config.yaml
n_kv_head: 4
head_dim: 128
vocab_size: 32000
positions: "rope"
init_std_up: 0.0168
optimizer: "muon_variant"
decay_fraction: 0.631
decay_shape: "exp"
batch_tokens: 65536
train_tokens: 582100000
dataset: "wikipedia_en"
MLP neurons of a small language model. Each row is named by its layer, matrix (up: input weights) and neuron, and shows model dimensions 288-415. Each number is 128 + 24 x the weight over its row's rms, rounded and kept within 0 to 255. Numbers have three digits each.
After each neuron's rows, "fires on" lists the tokens most often at its 100 highest values on Wikipedia text that the model never trained on. A number after a token or word is its count.

L3.up1596:134103092135115138094086123126105167143122097202144111154142157128135148127150107151108136128117162135170174094131111136101125152120164157101116128146095146165101101044077129135117185122095152112127144095078161101117121138117107138133132114110133131098125093140133127150088146151162123120114102125121088152121167145131141110130130142144161114111095131145142116167130110111100141100175
fires on: " of" 26, "e" 7, " high" 7, "ed" 7, " side" 5, " to" 4

L3.up1997:123150142116095143138111129101149115135140104150091131164097115123132133128170133165139106168119138132145107137141112129140175115101162109106192126111128143088119060137080138086119127137123103162103126130163119093172101135112121138154169133133150120138112172103128155115117134113124137138149133164145173058165109126136133117146083144138129135124118144102149182091144096099136085152143
fires on: " that" 65, " That" 10, "y" 5

L3.up6:104158126162094081162136141177104119143130130162132105186117137098116155128128140100189131134126091118097119104097152157096168119152138146136158141126134136082101204109128102163160108114114107157148154111172118135137110151122085147093090135126139129131118128155068123132103119101128114143107140084134115129122147132075106141156135135137169111107135099138137159130105139153127112091132
fires on: "\"" 53, " Gar" 8, " came" 6, "\")" 5, "\"," 4

L3.up1803:147144125118141133127147162120116121125097084114126103128152115178135113109112117096139116132134091121090154165073138147126128157114165170115115127139082122128113135140118127149121106135177125140128048133133179139080167124116112101121095133152127145076125130051154135124089125144120105184120104115138118135124135158135111140139119185148119156125150119130095079171139109127141142093109
fires on: "s" 29, "'" 17, " of" 16, " de" 4

L3.up1284:112154140113115116115111151087110159094159143165113138135090158086150082151166119150103121138120166143133151117177139140147165145109114115128142096136095085152109154140101099143124122119132110097100118102089117110097119169082119125169111130068152144080138130136150157142148172107098122140121167133146126149161086075121114144148131135139131125137108102116138147134144104154107175161158
fires on: " to" 43, "er" 13, " |" 10, "o" 7, " work" 4

L3.up1306:187119095096073098107059122090113116084126124136164102088117102138151083136085123142122133131163090124151132126124114129119112131101151119159153161140141130132112114183125135139121111127147139126120113089140163147134144142171136104106120080125143115140121121092120175177134125124139106184128164132145097120100105105131131153122097113083103118124156122136174173145152145141118119123133
fires on: "-" 26, "–" 8, " would" 6, "mar" 6, "ar" 5

L3.up2346:126149122120116141163152151102174146102155112134140158121134116120110082133066124144143140137142108135141143057138141121137102111137107140113116173138137111174137120135163112148145100124189147140111108152141139151119102128143119138118120130153130154145142136142151112102167124169143152151128115120090123123149155118159146140113153134151129130144178116143146153163147100140132107126125
fires on: " 1" 18, " I" 11, " II" 10, " 2" 4, " out" 4, "d" 4

L3.up211:170095092162107124084098158131147161148088160172127114147162102133110125096155134138125127146121125114130181155128165127081158141119076149140137118115131141126134099119138129104107117139112119125126137124137112121145153134128138149130164138099151146106117112137139102080151119138146129097123122118125142161105157131148107159121107139112153148148175076150117113159165124134081095155133
fires on: "-" 27, " which" 12, " used" 9, " with" 7, " that" 4, " where" 4

L3.up109:103129135118147130112140099111114155113153129122114114140150085154186160132093153148158107133130121125126134124136091133113085145134112117130161112105157083110131148140096112128156131121143158171104132114116122143114174110171145126102115180124124120071112161112130143164164159117111110148126102098136132163095108119126125104163118118171105063173129114151109116091126135108132118144144
fires on: ":" 23, " he" 20, " in" 17, "." 5

L3.up2197:147128098154158149076101109158096101137122140093196112118149100119120128166139167136156115177096118118146091156103143115112122102139127147137091170149153141098135157100114147159168148121148179128135123107113097141098136147140138135117139150067113138098111133114100137141132152173094114130109131125145129099099145158098141116151127151125125114115161108106080129128186131087086167152110
fires on: " in" 53, " (" 5, " |" 5, " at" 4

L3.up710:103135106145131106133104165129100127128130099159089138140126107112123124088161092129090126150140166126150142146143117137145115135118138136161137085102139068110142149118132124085131148157129122134107083081128124117103116123126189107114115140116113135124108121149112104136134147105127110121121099099125106149094121078115125075084130149083126146149128119136114153149134110112105107178131
fires on: " where" 27, " when" 20, "-" 8, " Albums" 4

L3.up2352:128082111131142148112157119142160146175132113151139153105125174153157110149160115120133102122125079094147133116139106141094151103099143082157108108113136163066100105152119131098098105164133148152138101175183095145104131147163140154133162150168135179168107126111137184158140110137135116135150108135103115101131104070116121097149101172138107114152124135130139137109123154132110086119118
fires on: "-" 60, "/" 13, "b" 6

L3.up2044:153133137133090123123144141109115151174128095179110164105153142099155145133144107171113133148136110116123109155131160093079152151144098107112132107123092148104150106158124134138087092095113099134103116135156135095120104112120162136145139120096154105162108144108130134101103134141110158089150169180182151125156131139124121143121099138121137119123129142121183140130155121114144133100126
fires on: "-" 37, "19" 11, "ce" 5, " (19" 5, " Ref" 5

L3.up631:121156107119130168105156125101155137123145127145063140151097120195129123099128150096142140098084124140106163101164120083156143178144133151171158119106131175093129172136086137102169114153117157097100164151139115143130138158115092146139126146158110125133131099132190139113167131116086104108103106079109105125080121128150121201154129107132103098120097123148132104088107136154129128149113
fires on: " in" 41, "." 15, " Cle" 15, " located" 4

L3.up1961:154138110127090158107141123184130110147137116120083146091114129178145080147152124090124115153138111085167120162123140132115137118135158133139145128133102117130102131121143100118109175129126129145103093136108157107087110150109121131129147113147111146196116150124116153094120118156083146128123151106107094151128115139117131132115108167112139161133196107157154120172124110135099110111156
fires on: "s" 51, "'" 8, "tion" 6, "é" 4

L3.up1121:138173166132121072105149184116115151085104103145133063158175131097118136147174113117099117147131102156190147138131122155088133164158124105133153083156088120075154082142161137122100114153110165154123172125158155113117176130135123140109146146100127140150136155143133084146113109110134119075127155124082134175128136158122107119158137153174111147121176167159120134121114123081137128120190
fires on: " |" 82, " $" 8, " statistics" 6

L3.up587:126126107125188144148075102138114122144163172180118161131155112086092092129132125112151154141103078122161152171102098146105156116114170114157141109161095152124115132146100157119096119124116121094119132184144126144164130132112111125117123145127165110169134124099169124123141126152122118100117167164141121152113118148152129138110173073127152146168153133138103108156128112112066145078121
fires on: "c" 18, "f" 11, " a" 10, "vel" 8, "gu" 5, "." 4

L3.up1736:173116128116135116145120155140102140147167168094134147109084152132122123106119110138119084134131110090135144179094137141157122135115156120171134147126139126112134100136109130156099142140142120121130118103114120168115133150069159094093076120171145117134144157145100122124158089127115096123175113153162107104119109098129109143136138154159151136133144119096108090102127103123142119146141
fires on: " of" 12, "ing" 11, " with" 10, " in" 9, "ate" 6, " to" 6

L3.up23:119150106106131136123112106166156110112090168152172171115131141185146085138151081158148082158142181136118167138107132150148145130153104114116117139113132105114090073126162118114141146147125110119116102117104115150139152141136102136149092106138101110135120115140139122147121096115136122150145101137125127074106121111118101143150120104071143142141132179099092126139117126126133128130142
fires on: "o" 15, "e" 15, "i" 10, "t" 7, "n" 7, "-" 5

L3.up1938:146095132151147135112142148132115136139131125116135139121113157161124147144164115090113154078127104100134138087144142091123117159166116174122176094136116171105133113118182134151134095109142135134142130156128145118151105141158114097147159149139137135156135156109154134122124134115099111104103116165099164116093095119164093151137102172112139141111116221138184144120132145126140103117134
fires on: " " 19, "ul" 18, "-" 8, " part" 6, "e" 6

L3.up2320:125144142168145122111144131145098129100152115120079106125154134157139143123099098133137155148142106125138145141178164103190138135089140135138133112133114126058130129148146134131101128126140137101113118164138138166133117129143096114139123108132091112149134107155159139125157168136127107127136062104125116142104127110085127128091086116154137122142155140108110132126114183102103093165131
fires on: " in" 39, " In" 10, " |" 10, "-" 10, " to" 7

L3.up2387:092101106098092143155158102099105099092165146148128108141140129145164088125117141146074144118125133121098111087112207094108108123100148156114144093108106143158167148136149070189095104106104080164150137162151134127133125124114123111148133131133155138120097139121114141139096152103120133122138138116113165142131096147136113096130166120128126132193129099146087100080127154126155149174113
fires on: "," 44, "." 24, " to" 8, "\n" 5

L3.up147:112165153134121123097099107106137156152132142099168076133137151152108110105133091125156144174136134094135142097084103087110164123110115132126128158094131134132068131131119131117148140144100127161105080125090123122131117102125109133160097128127104088144085097109113126100101134118157148149119130076122107136133134101143164088133137139133139118147141167157123139095190141141087135114137
fires on: " of" 51, " through" 8, " in" 5, " around" 4

L3.up1903:177157125130126124115119121115166118150105054223141112176143158137139125168121093118132075122126103153133125133118110115090162116135161136099110133102117137147152145144084121157084150129146137136107100138177144143149165105129136145093138149098127094143089126122118082104125094143148133119119076168119148109140146112138124123136143110132137141128091118134133118108155119110118154163144
fires on: "." 48, "th" 13, "," 4

L3.up2204:150171149167124172142124115120122113130118090163101119125133064147118136147136086116127133108144118124123136128100123114119113131156123161109091114148134170138124111143107110100148144083136122146135081152153138157057168152127095150138122142114077093101131126145167092138142128128118139156092106147126123083092139128157138115113113103096159125094122153141142086118097137108112134124099
fires on: "s" 18, " de" 15, "st" 6, ":" 5, "p" 5, "c" 5

L3.up1:115144138112122124125084115080110147111089164154155111145174119143160151138116144072116121145120129152083115142148177168138153101167149122098160141110102144133093133118089174092123163093173120105147165110110107123133100130130130162134155107132134118126144122155100102142078096128135158150114152136125117102150162091120116135084130122120138123092136108116134131150149089105108110099143
fires on: " of" 50, "\n" 6, " following" 5

L3.up2072:122129093182127092114128115091136165154144077165097158094140143130117114166112127134100139137164135169112084150165168116138157113176120109123140103115100124118121085144122154149081114108122130164130147124111168127134105175195144138099077121124137108092136105116091149109108102115136096088127075130148141164154168139166146123150116125130116124101152142124152125133090095159135135118131
fires on: "s" 12, "2" 11, "1" 10, "4" 9, "i" 6, "3" 5

L3.up813:115153103145176097156182108116132117147104117134127145097121132120137131121130132148117160121157116150171207121137118141103193111140104116105132130106145132101189099144136152153152153136177166153164140094160102173120125121093128134187103109177113106125123168140113155083055116130100175105130081116154131101094096094107150108168091071134111138136110147119107140133151131133117145101144
fires on: "-" 29, "ip" 8, "e" 6, " &" 5, " broke" 4

L3.up1821:108127080158137124091160131124145099134113174132083140118148141138097128144140138111113115164136141143134131112150150143109122122112144122121110131124145138130164129137149113179100140116145097111132102143129110110139114117145130138110098061149128115193104104140105083111165126116137162105109141134135142126091146144109128115141094149133074141151145156123152150136178149130150107133117
fires on: "s" 54, " Democrats" 7, " Saints" 4

L3.up238:146128149123135086157119156159130139069129129123144129134106120137146152113126170088123166139103125147139092176105148150128141110164134131152098100154161139107090109130113111151147129099119169139124135126143134146145141109135135115101108114112135113133133092175158159155143093146091166120107136103139100121100145093144116144111135115154104119169139160140103137131108175128093119114121
fires on: " |" 57, ":" 17

L3.up520:129152117157097129159134114133118153117173170121077128140120164141131151093127173119086126139123136159098126117118105180129160117121119163139090186105103110096118130095069119130086116103113143121147141114152128118130095125127109078101119102110147127164099130165152125171157151094115137136142150143117106142091129090122151075098074119158102147115098141104130109112137120113118088093126
fires on: " |" 55, "d" 11, "c" 9, "id" 4

L3.up82:153169115136202134175118128102113109168137080109135125128165157112119171141142103174134078108137119143106112117126113132131075110117167098114146124159157111116114125137167115114156141101100131152128108150122162120143100110176133130145096149104128108111120137156114082113135173133157143147089101155127118110150085121169150114133145137144155106108129116157150148114105137094084181132143
fires on: "-" 48, "n" 4, "c" 4

L3.up1078:114095068146111170108159136117114094123170093156140084119173157112128111135101117126113129083130122153102135115112065146152093118130116188143110113133113161117126112180140087121158111130122181145129108129167113134094098162141089200101157098132134128099139110140148105155123156128130124111115108166124136121114141131102111127085083143158148088111144154124165149141140106121133145088081
fires on: "," 39, " called" 15, " album" 10, " titled" 5, " entitled" 5, " named" 4

L3.up311:152150112138123112092085176160133151157148112135137167131136120137129118178159131108147126069170101166147141132150107115101136131174148131115153118128138099158114121104110126113127152137142093121129164121090130155147156146112119137140149128124141117161112127117097103133102124144099160129133123133104124101146176145125167120143120107108160119118096173114110115120165100126131124124150
fires on: "'" 34, " once" 7, "s" 7, "m" 6, " most" 6, " Seats" 5

L3.up725:141135130164114134133101112184139115098130099145128121136122159129124092115095124130155141135176102146107126183175111114114109126126140085179130151128118135120119107174138136125152160086112118109155140113147107132166147134129137133142134129146150165140095085153134108166087151140107164153133159180113126138142107132104111126114139125134104140100168110149113136133170117115117117120191
fires on: "for" 19, " Para" 17, " Par" 14, "ci" 10, " para" 4

L3.up2361:098110121133121122118093116134139100121156123107151167111119173112128153110123163150118110164117101120128082125119170146107193140134127099139091127129158061127090121138186114096130174123133155136094148114128170136153153123100117150107091146142131119125136121126118154121129074130160145156163145089135112126127138115107155113178113134100126098142092147126099128132133124141094136119118
fires on: " of" 56, "-" 11, " |" 9

L3.up375:120095124161155074123165164107107147124122111115118166120111153156163100136143083093110124182091095143131154127130143136174143122104113124058137162127107132126101146141107151141093111107163182161135172130109134108135111150125121138155131095101136109130164143132150136107135157093104160114116084141122107122166123142119105076132114141121131111137125167126119125149137130133114094142109
fires on: "s" 14, " des" 12, "t" 12, " art" 8, " Art" 6, "-" 5

L3.up482:149111120159120151130098126157111126094147143075070134114157164086133139139156110167124147153128110091150160167093122124135142102145108140164149097113093124133083149152149121109149133131091118120108169109099146123117123139108131132090087104130129080116148101127142081136138088115124097099121104176165132133090138121158136128139160125076151164121118098124101150146124115125200110137158
fires on: " and" 27, " to" 25, "ly" 16, " than" 7

L3.up1751:116165129183111108137102138163168116110128101123145154125141154105081146132116110089160161129166123150119159136124151136136112102146097111153125115131117096146128091160097112136185144117125112129151110137115137119132143125142166151111153144107149158103125086201141131126103107128144128070150126136114104143160148150125175157138097118159107101120094122145127136124130094127113129128131
fires on: "-" 46, " three" 9, " two" 9, " four" 6, " five" 4

L3.up2084:128104152107133108113158117142147148147150148131110099140163098133131119092125105168095170122134130153124142125112123130153136121130130130140089115154154141164170156131141138115119095090114132140102146150102121106151077139161160130113171138121144097141097105124126116107099116093160121090115146114147074144154137143155178179104138112166134160139140108122138159125149062153091102103148
fires on: " |" 26, " coach" 11, " author" 6, " International" 6, " writer" 4

L3.up2174:200109120117143141100139171127129111132135120123116101108148123137141123107146114117145098170152086153112143139121114130124128112065159146058100131108089167122133118148118177122149155103110088144101142128169110167140166118112134087121129132121160136128157160130141127118148121131106094137108197166105132148121137128094138100133106130087134124127127080132105091097113091137095148101162
fires on: " |" 63, "c" 6

L3.up2338:059143139121138136130104109109125145168170090096165162064180144130117102126117114173151086120124137093172177146156060112143120105128135132115124194143146118114136135144134144161149087103130145124145136146150145121104107142107133115174111084152124155082134158133129148104136147142124148146133121129102082117147136109114131094107134134144145103145126145115092132146142121109098131153099
fires on: " of" 28, " for" 20, "s" 7, " on" 6, " de" 5

L3.up2212:091133100144119157167134129120134119118108140164104110116133109114133102117103150107121109112138106102109123128100138122102113158160099121138194181100108173099164093103152151146125109094117106153142111148145095080116109123114167158121142143080160120095125111106157118196095093111113151122084119157150140072144141100123122113157133136161118128130114141082100157086109120100134102115158
fires on: " " 37, " |" 11, "40" 5, "c" 4, "re" 4

L3.up1762:116113107079146125126091187098103142097182176121137134121146133114105113133099121121137166137166155116101103176099152196122135124130148124141166144146124060143124155177132142143093167107141118127125077089165157149124106093129106127098154110106150092138098160093133160137094185119118074140177068165130132123171138142133092149117060138127123102074156115115154084106179120164104123126147
fires on: "s" 16, "m" 14, "t" 10, "n" 10, "j" 10, "z" 6

L3.up422:130100109136107144101116115196103125132119186135118119103127142123099123113116130177160131158125146158168090099134114097150147090123108094153128129130134136107099113160141109143164115060127113150149117129122112104142131135153121147144154135073146131064142106120142129138150118113142138153146110154148159150088153112122132132179120131118098135124168096098129173106083151088138200085117
fires on: "ul" 18, "d" 14, "or" 9, "ol" 5, "l" 5, "t" 5

L3.up1932:103170135142136085096151179135135147127128183144113089106109156142131120131146108112113115162110105134136141105121165116108120133105147119110133136106134147115093102143111135072164134154126132122138153113173128127121124137111167075148111099101150144131136165113143140135159108087094099112142192111096175184143120086136154110129101121178138139137122175114086140127158185126119094170165
fires on: " |" 96, ";" 4

L3.up578:130108110073096160107109132150167155109104101075095173127126149126132177162149115095104139112145117156116119130162096159113108121125149086115122172136129098115104114098116132162150136112143178142100146123137163141107151110129143097145092134117109100093072102144114136120122181123153114111106100106140116111175117144107155099171098127122128140111086113135135137147100117126145111154090
fires on: " |" 40, ")" 21

L3.up189:135119143113094118139141098116091122119099125116102126158132128087089111087133190147124108173105128151159150152139119155135100148156156103142134112123117143138140138136125150133136122141109133100122142088145117133136098107132130164174109115164119114119143148130135111128096106115138156118077138116133141102143080113157112118129130136097112155121179113146150138163111139153131154137183
fires on: " one" 23, " both" 17, " only" 14, " most" 7, " each" 6, " that" 5

L3.up404:133112128123127154115121142115099091127165130152115095110164157156127101135175103103148110097101088097142103102129082114118124095150141166152105123124092142122119129131114133126112135076101162141096135166121138100141068099100082151060101163127108109150105143131122099112140123132079166160117087130136124083126132144144153073094103170173156152155145109107146089128113104128130122107147
fires on: "d" 26, "s" 15, "f" 9, "c" 8, "uff" 4

L3.up59:092116134118094092155120148133114130137136129107158107137145140177131120127145127127125115149139139115091117107085190117141153101147115139175148127116128176135112132128140082127167135119134119160178145107123135146151166155117150124175110125125141114146152108143125121071103108056139139102129138142154082092154135161121146152118125135146134109180133131141086139108109092147115141138058
fires on: "," 47, "'" 35, "-" 4

L3.up1962:129124121098135103104118129144176111173111151181138159093103114102173099154133105091136131135122074118120118123103151115084146114168130096147135120146156137126109176145149187121106164096111128126133140141156145148106128147122109164099146092109144153112147136144093116154123135138128154137127103134117123160114088072154128155159130137129188108153122138104170126137117083103113157135120
fires on: " of" 56, "," 6

L3.up363:156133128136111123172129114130118130135098116121141171116116100173170127106173138159135106123122113123101144129123116085098126111164093106144136161088148123188119156138158107145126150108173131140144116135145144151148094145132114111115064127109134130078178154126118106135137097096160161139132134088165087131154129126098124138099130107127107106095113197110115136094153160120109187147139
fires on: " \"" 69, "\n" 9, ":" 7, "\"" 6, " “" 4

L3.up1946:103094154128180155126148126084114144170122156132121166107131112116142155126115139133126101135117166143110136114168129153117130139114108096113134116129086138113066115133125150103119115138131144111083134126143119084112129140120144134145083130098128095135103119124110205106116149159134105092102101154165121125143118130085089092138084161133114165068132163169122156113137185107128154106132
fires on: "s" 22, "son" 14, "sen" 12, "t" 4, " of" 4, "man" 4

L3.up1104:160141146109094141132129151124150114154134133167160137124133137140150144137132109112159133131098084149135147171096123164135138072082130135123139157099099148137106097130102159098144114185142116097146125123122144131165120130159127163160108139106124133133164133095144093127176110158136146173100148177115125133116159144142107139137155131171145138134135139127140127164195142094112120135138
fires on: " of" 66, " in" 10, " di" 5, "-" 4, "s" 4

L3.up826:119122117142139162118094135109118106143137105126106158131170128146165150120143133134157137177094109158095126130182104143145097114132142092138140112126117097120127086139136091115097122132154134138143116121115116168197115070131131103186119109091079116080145152105138132103137124129147173148103147128090129158175112082170146131078090130140113210142152164105084140184111139110107154120116
fires on: " up" 28, "c" 9, " total" 5, " on" 4, " into" 4, "ft" 4

L3.up2366:152133140120146099137146136138156146150096105117094103117154116123118135152120136145154150072120140143110173117163135127146107150122123167118136157113134097092109087134123148147110104084118129121140098169154120159103085129141118125104128121112100090104163118159122122108085139136132127125161087105139117113160121132152156112128111123069160162100144136127107144134109119137153147113145
fires on: " of" 24, " \"" 20, " to" 11, "/" 8

L3.up57:067155131165132107119158156128130157075141170124144088111117137135110102143143130104140116110117112132116142142118117150108132112166165143144160138103103144150108122135169149099116119155118121158126095132144146112106155124164116138099103124132088129179085078098140095148138128114079102121070135130100139167135151114152142137156136124175093119137124123149083156130126121144144109164159
fires on: " |" 88, "\"" 8

L3.up1163:119102093154110172157159162154071117171114169135144120130145132124137124122094105130140163149148094121114137120119130109114087151188166144123141109144107130135126129128147093082123120155104144159166096138128122178146134141072131136143120156106144154070103111116173128177125127094126107122139122127138128104122127125100129085172081124097165079141130103129131166170146119140110126118115
fires on: "\"" 23, "'" 12, " and" 12, "," 11, "\"," 8, " removed" 5

L3.up1613:078110108113081126088093116145142122156119108130078157156143131153099130126162148121120181114149121151151134152098119171132145131131114119145134102107134124164105156116071147101127159123140120115090196098114148115125141121151126125133154142116149109119127125168125114118131168134093125129145153118115135136117135091135114119115130114109133141074110136138083160142129110128142166115120
fires on: "ly" 41, " most" 17, "no" 4

L3.up462:168134118132136122119129091140156104144122169098133161117119145090117064123132124173108116125113154138155124121127123166138139150128116184132126145094094101092105111113141111112135163101132090121110130109108104147120136144171116122152131101097115122147176139175148157077093143117145092142133148134148168101106127094103112118107115122144136114122120113136132161140112123143115114153121
fires on: "e" 46, "er" 7, "o" 5, "ña" 5, "a" 4

L3.up1500:085117142144103141153116114147126118117132135165135137120127155123126118137133105140161142098104115126137131112142114135139132099135116162171128161132127114145134070124124176134147159123111088116130186149125108128131095137102120127180106092123159104112119143138132136072119135137142180101089091063122104095141154140134124127120138148137157152145115121158062111144122119108057142117141
fires on: " " 20, "/" 19, "N" 8, ";" 7, ":" 5

L3.up831:106154144137142137139119104140122118107118144117124156114162177123147123112140230155162079149121086145155087142141141120107156117118092167147118136126124120125100122113159118134113122140150146155159121138147106121139086136133082136102147065158184132146105135180143154126142161135145156106102085115124102101143139123139151108096189169140105079113118126113140148137109124145111123140137
fires on: "al" 14, "-" 13, "a" 11, "us" 6, "cap" 6

L3.up904:105160134167107109109139146098132104108117171158153175075122114111153150100149120112108123110187163111107149136079153154110152133135105121149117116140132110140134142115170139175171130128139068118164145149062102113149110151164097137133162116125147122113103132150160131089149141127146140108131144132169123171132152128118122137116175119147100115133114157129102156150135144173158131127142
fires on: "'" 42, "s" 39

L3.up1813:110162148146136083142111099160132129128133156093088110128082085164151102083101104115114138133145145153111130189147094162115087109158091104103132140121110147115117108120111112081113096111169115133153139133134161139124147166160121162116139176113126111119156095113128101094091118164149140103125108120140118115199137105106140167145156088062106136125115126153139158117175133163140173133108
fires on: " \"" 41, " (\"" 11, " '" 8, "\"" 7, " title" 7, " name" 6

L3.up1770:114148123127168097082132151126120116108134127122162166130156107143099092156141116123121080140146084137105137149116164117143110116130143115105131108131111124179105103122109112135126149143122144167079120126149136180106140147116122101136088164125164086105107105151110155136084193177144126118130140129113072076128150147137105126145090128127136145115110169104135094095156067113143124094131
fires on: " |" 71, " present" 4

L3.up680:072143105132154134098075114124149142094134115128142184125106074148153132082149188117169107095080127147134095095134136136126096130113164132089143135126133118142112110133170149142164134103138134137163133138144144179120101107119124123116159157115112115084090133157122158154118104185129185092157075124129132117135114119119136108118098123150110136142151119175134130120078083125143148141122
fires on: " |" 28, " of" 21, " on" 7, "." 6, " in" 5, " at" 4

L3.up260:147116111103115146110103157067093115114124140092139165144151154107114102128121142107124131169173130127135142197106074112139161094126151140153094107121117151140131128137086130137105089106118132145159111156160110092127132110132121173146134142089115104126127148137137158118185153123126107084171111112156139137131148139123143162099159139092109122104119111126153095163112152155073152099144
fires on: "s" 14, "c" 13, "al" 12, "m" 7, "el" 5

L3.up1155:080158101098134154122111126107077135141112098127117112124131106095148142131108144119150171131116076059111125118160156103093110138108133116143107121127146161106122126100142093164059150141157142171132088136121167129093132112110108100122141169093132119120132102130128157130118133159169108102093130144142173131157152125121187141163155138146160136087108163089156145110163139111145142073106
fires on: "-" 21, " was" 20, "==" 14, "fo" 7, " place" 4, " were" 4

L3.up105:114102114138131120151123131087119151137113126143105105070108167064129109168097087095116131118127177147100166138133106121095135103143130109115130126140132140097105093141152129132153123101153107089153102090106135098132140122127129109152123151147134105092118130136115117134099129111195149087157102159132166107132110137142068159132116102154100104126106124139152124121139111113185129127135
fires on: " of" 57, " few" 7

L3.up562:138111142125139121111126142135102148134141117128151158108083071126126129158146108109183150132092149109150139135087138109116120102120139154157110127111137116126123114096153127127173104123134126133126083101168073179100157161111130119117126134116056148124096131131085130120118154089070135133133111079112100141129125137171081155189141121166107159137141161125150132163135119129085115124092
fires on: "-" 22, " of" 13, " that" 10, " de" 5, " only" 4, " males" 4

L3.up2152:105128141105111135136160119131130134090134136136091097117100101144153087106105097148103116106144141102089121099130162177148186138115100118106154124124077134069148097115125151130121153076123090127157151141160117134122119145128125110151118112150109120119123111175145133122133144131116129132150123130120165171157137098098132119118114085132140185157134100113079091122102085111141137136140
fires on: ";" 23, "/" 22, " that" 8, " of" 7, "\n" 6

L3.up2112:111145129147100124161110088153109120132096140148105131156147159113116129147175134168124116129101123098110097136052112170093143151096117101151137098101120102143136143120198169090111126145141083117098134075136121099087157141123100146118079152114106082178123147125105095133154124103110106105115115128166156161098113167108126079124142101105120146120124133130160159147171179063160119173095
fires on: " did" 30, " do" 18, " does" 10, " &" 6, "s" 5, "Do" 5

L3.up2435:116114112109132169103120123129120099125111080114087109151160140141161111136103134139130101124117142135126106126105108122132143132111068103101167104139134110083107139131130108118149136128122143112107117117157109143139132124099131130084149099142118118132134128157137152121122136137139129103081101069178118161145165142188083166116118093145100126128140121151123093122105168118192166133072
fires on: "." 53, " to" 8, "/" 7, "&" 6, ":" 5

L3.up1490:093125135120123148138116121115136122151139116118095127146145148131114121106116125091161121107156145146120151182147140133149151113153143102188131127140140117129096114142133147189129092127153114078109075117099113108099139134119088102126094131175143127161131117133149136065087149125150128119138134141144102142159142128095108168153102126140142142131133144117123103077101134130137097151104
fires on: " to" 36, " from" 7, " is" 7, " in" 6

L3.up1545:133122096128175108165119093091133126165140133129140142153120101105127118089116123165135095110101087113134161155122111126123112125130144113133123104124114108139141113150160161129182163118080175107124132147144096118124117138164151105113149083107141114135129127139131170104160134136140180168116125134188107128146148116131158086160119143120103111109127128138092159137106111126106138105109
fires on: " this" 35, " that" 13, "-" 6, "16" 4

L3.up2318:135147089119139097153137127117127127122112148105123099128147121127121127145080081119129111108138124154139121116124105129135134131140115087090161176120131124129073111098122158148160107108120101138170119139163124132097122102100127160129074074144098139117161157124113106143107147138149156135126086126121133140102161139119117139091140150146100118102121127128145142163152129118172164096062
fires on: " of" 50, ":" 21, "," 10

L3.up295:166099146124151130122129111106168144138136098095135151170136134099134145066144133166118117133086116149121132103116163121153134135127168119091050131118109112113137133123201117130133132131107138134127136172083129150166096101144145129140141175123127101143102134101174176116074113131147125122155138139096137151141125099129155141116131088125107082070149110076166153144107140127119131099141
fires on: " |" 91, "|" 6

L3.up1489:076111133138089135093120095128145169124125176146082184112123117145119175122110116098135098160125167126111092167154153155117129130148082132106125162101122125099097131127136140134102108132109123147140180138129127101136116153167112097132115169151151124142099125162150139151123171121126118117115133154110139138156129130124145139143130103124135122077133117112119152117119132130112189139117
fires on: "'" 22, "s" 16, "i" 14, "a" 9, "ci" 4

L3.up1124:134143108132109098134178106128136152118136137108149125125183153153124125112167140122091151106154153106091165146109139131115123109086125117143132134115134118102107159161152134104111142152145161141143148175128143169095096097151153104136112172109122121124137146151128135049112122133098136113176148124129137114106108112098102183073142145176140116142108122140110131132133132094085143105138
fires on: "," 32, " of" 20, "-" 7, " " 5

L3.up115:116129123112107107139111134121140128115119102103109142061124101114156109134066130169127120151126117094163093099149123138135156071127144120143174139132128145092121152140143134119130124155147098090185128154121110144136128134100154125161127133106097147119096136121145151175102162145107156139135100104110144135159140106165114136109109159130099115117123118094159141103137106140088145112074
fires on: "-" 42, " single" 12, " singles" 9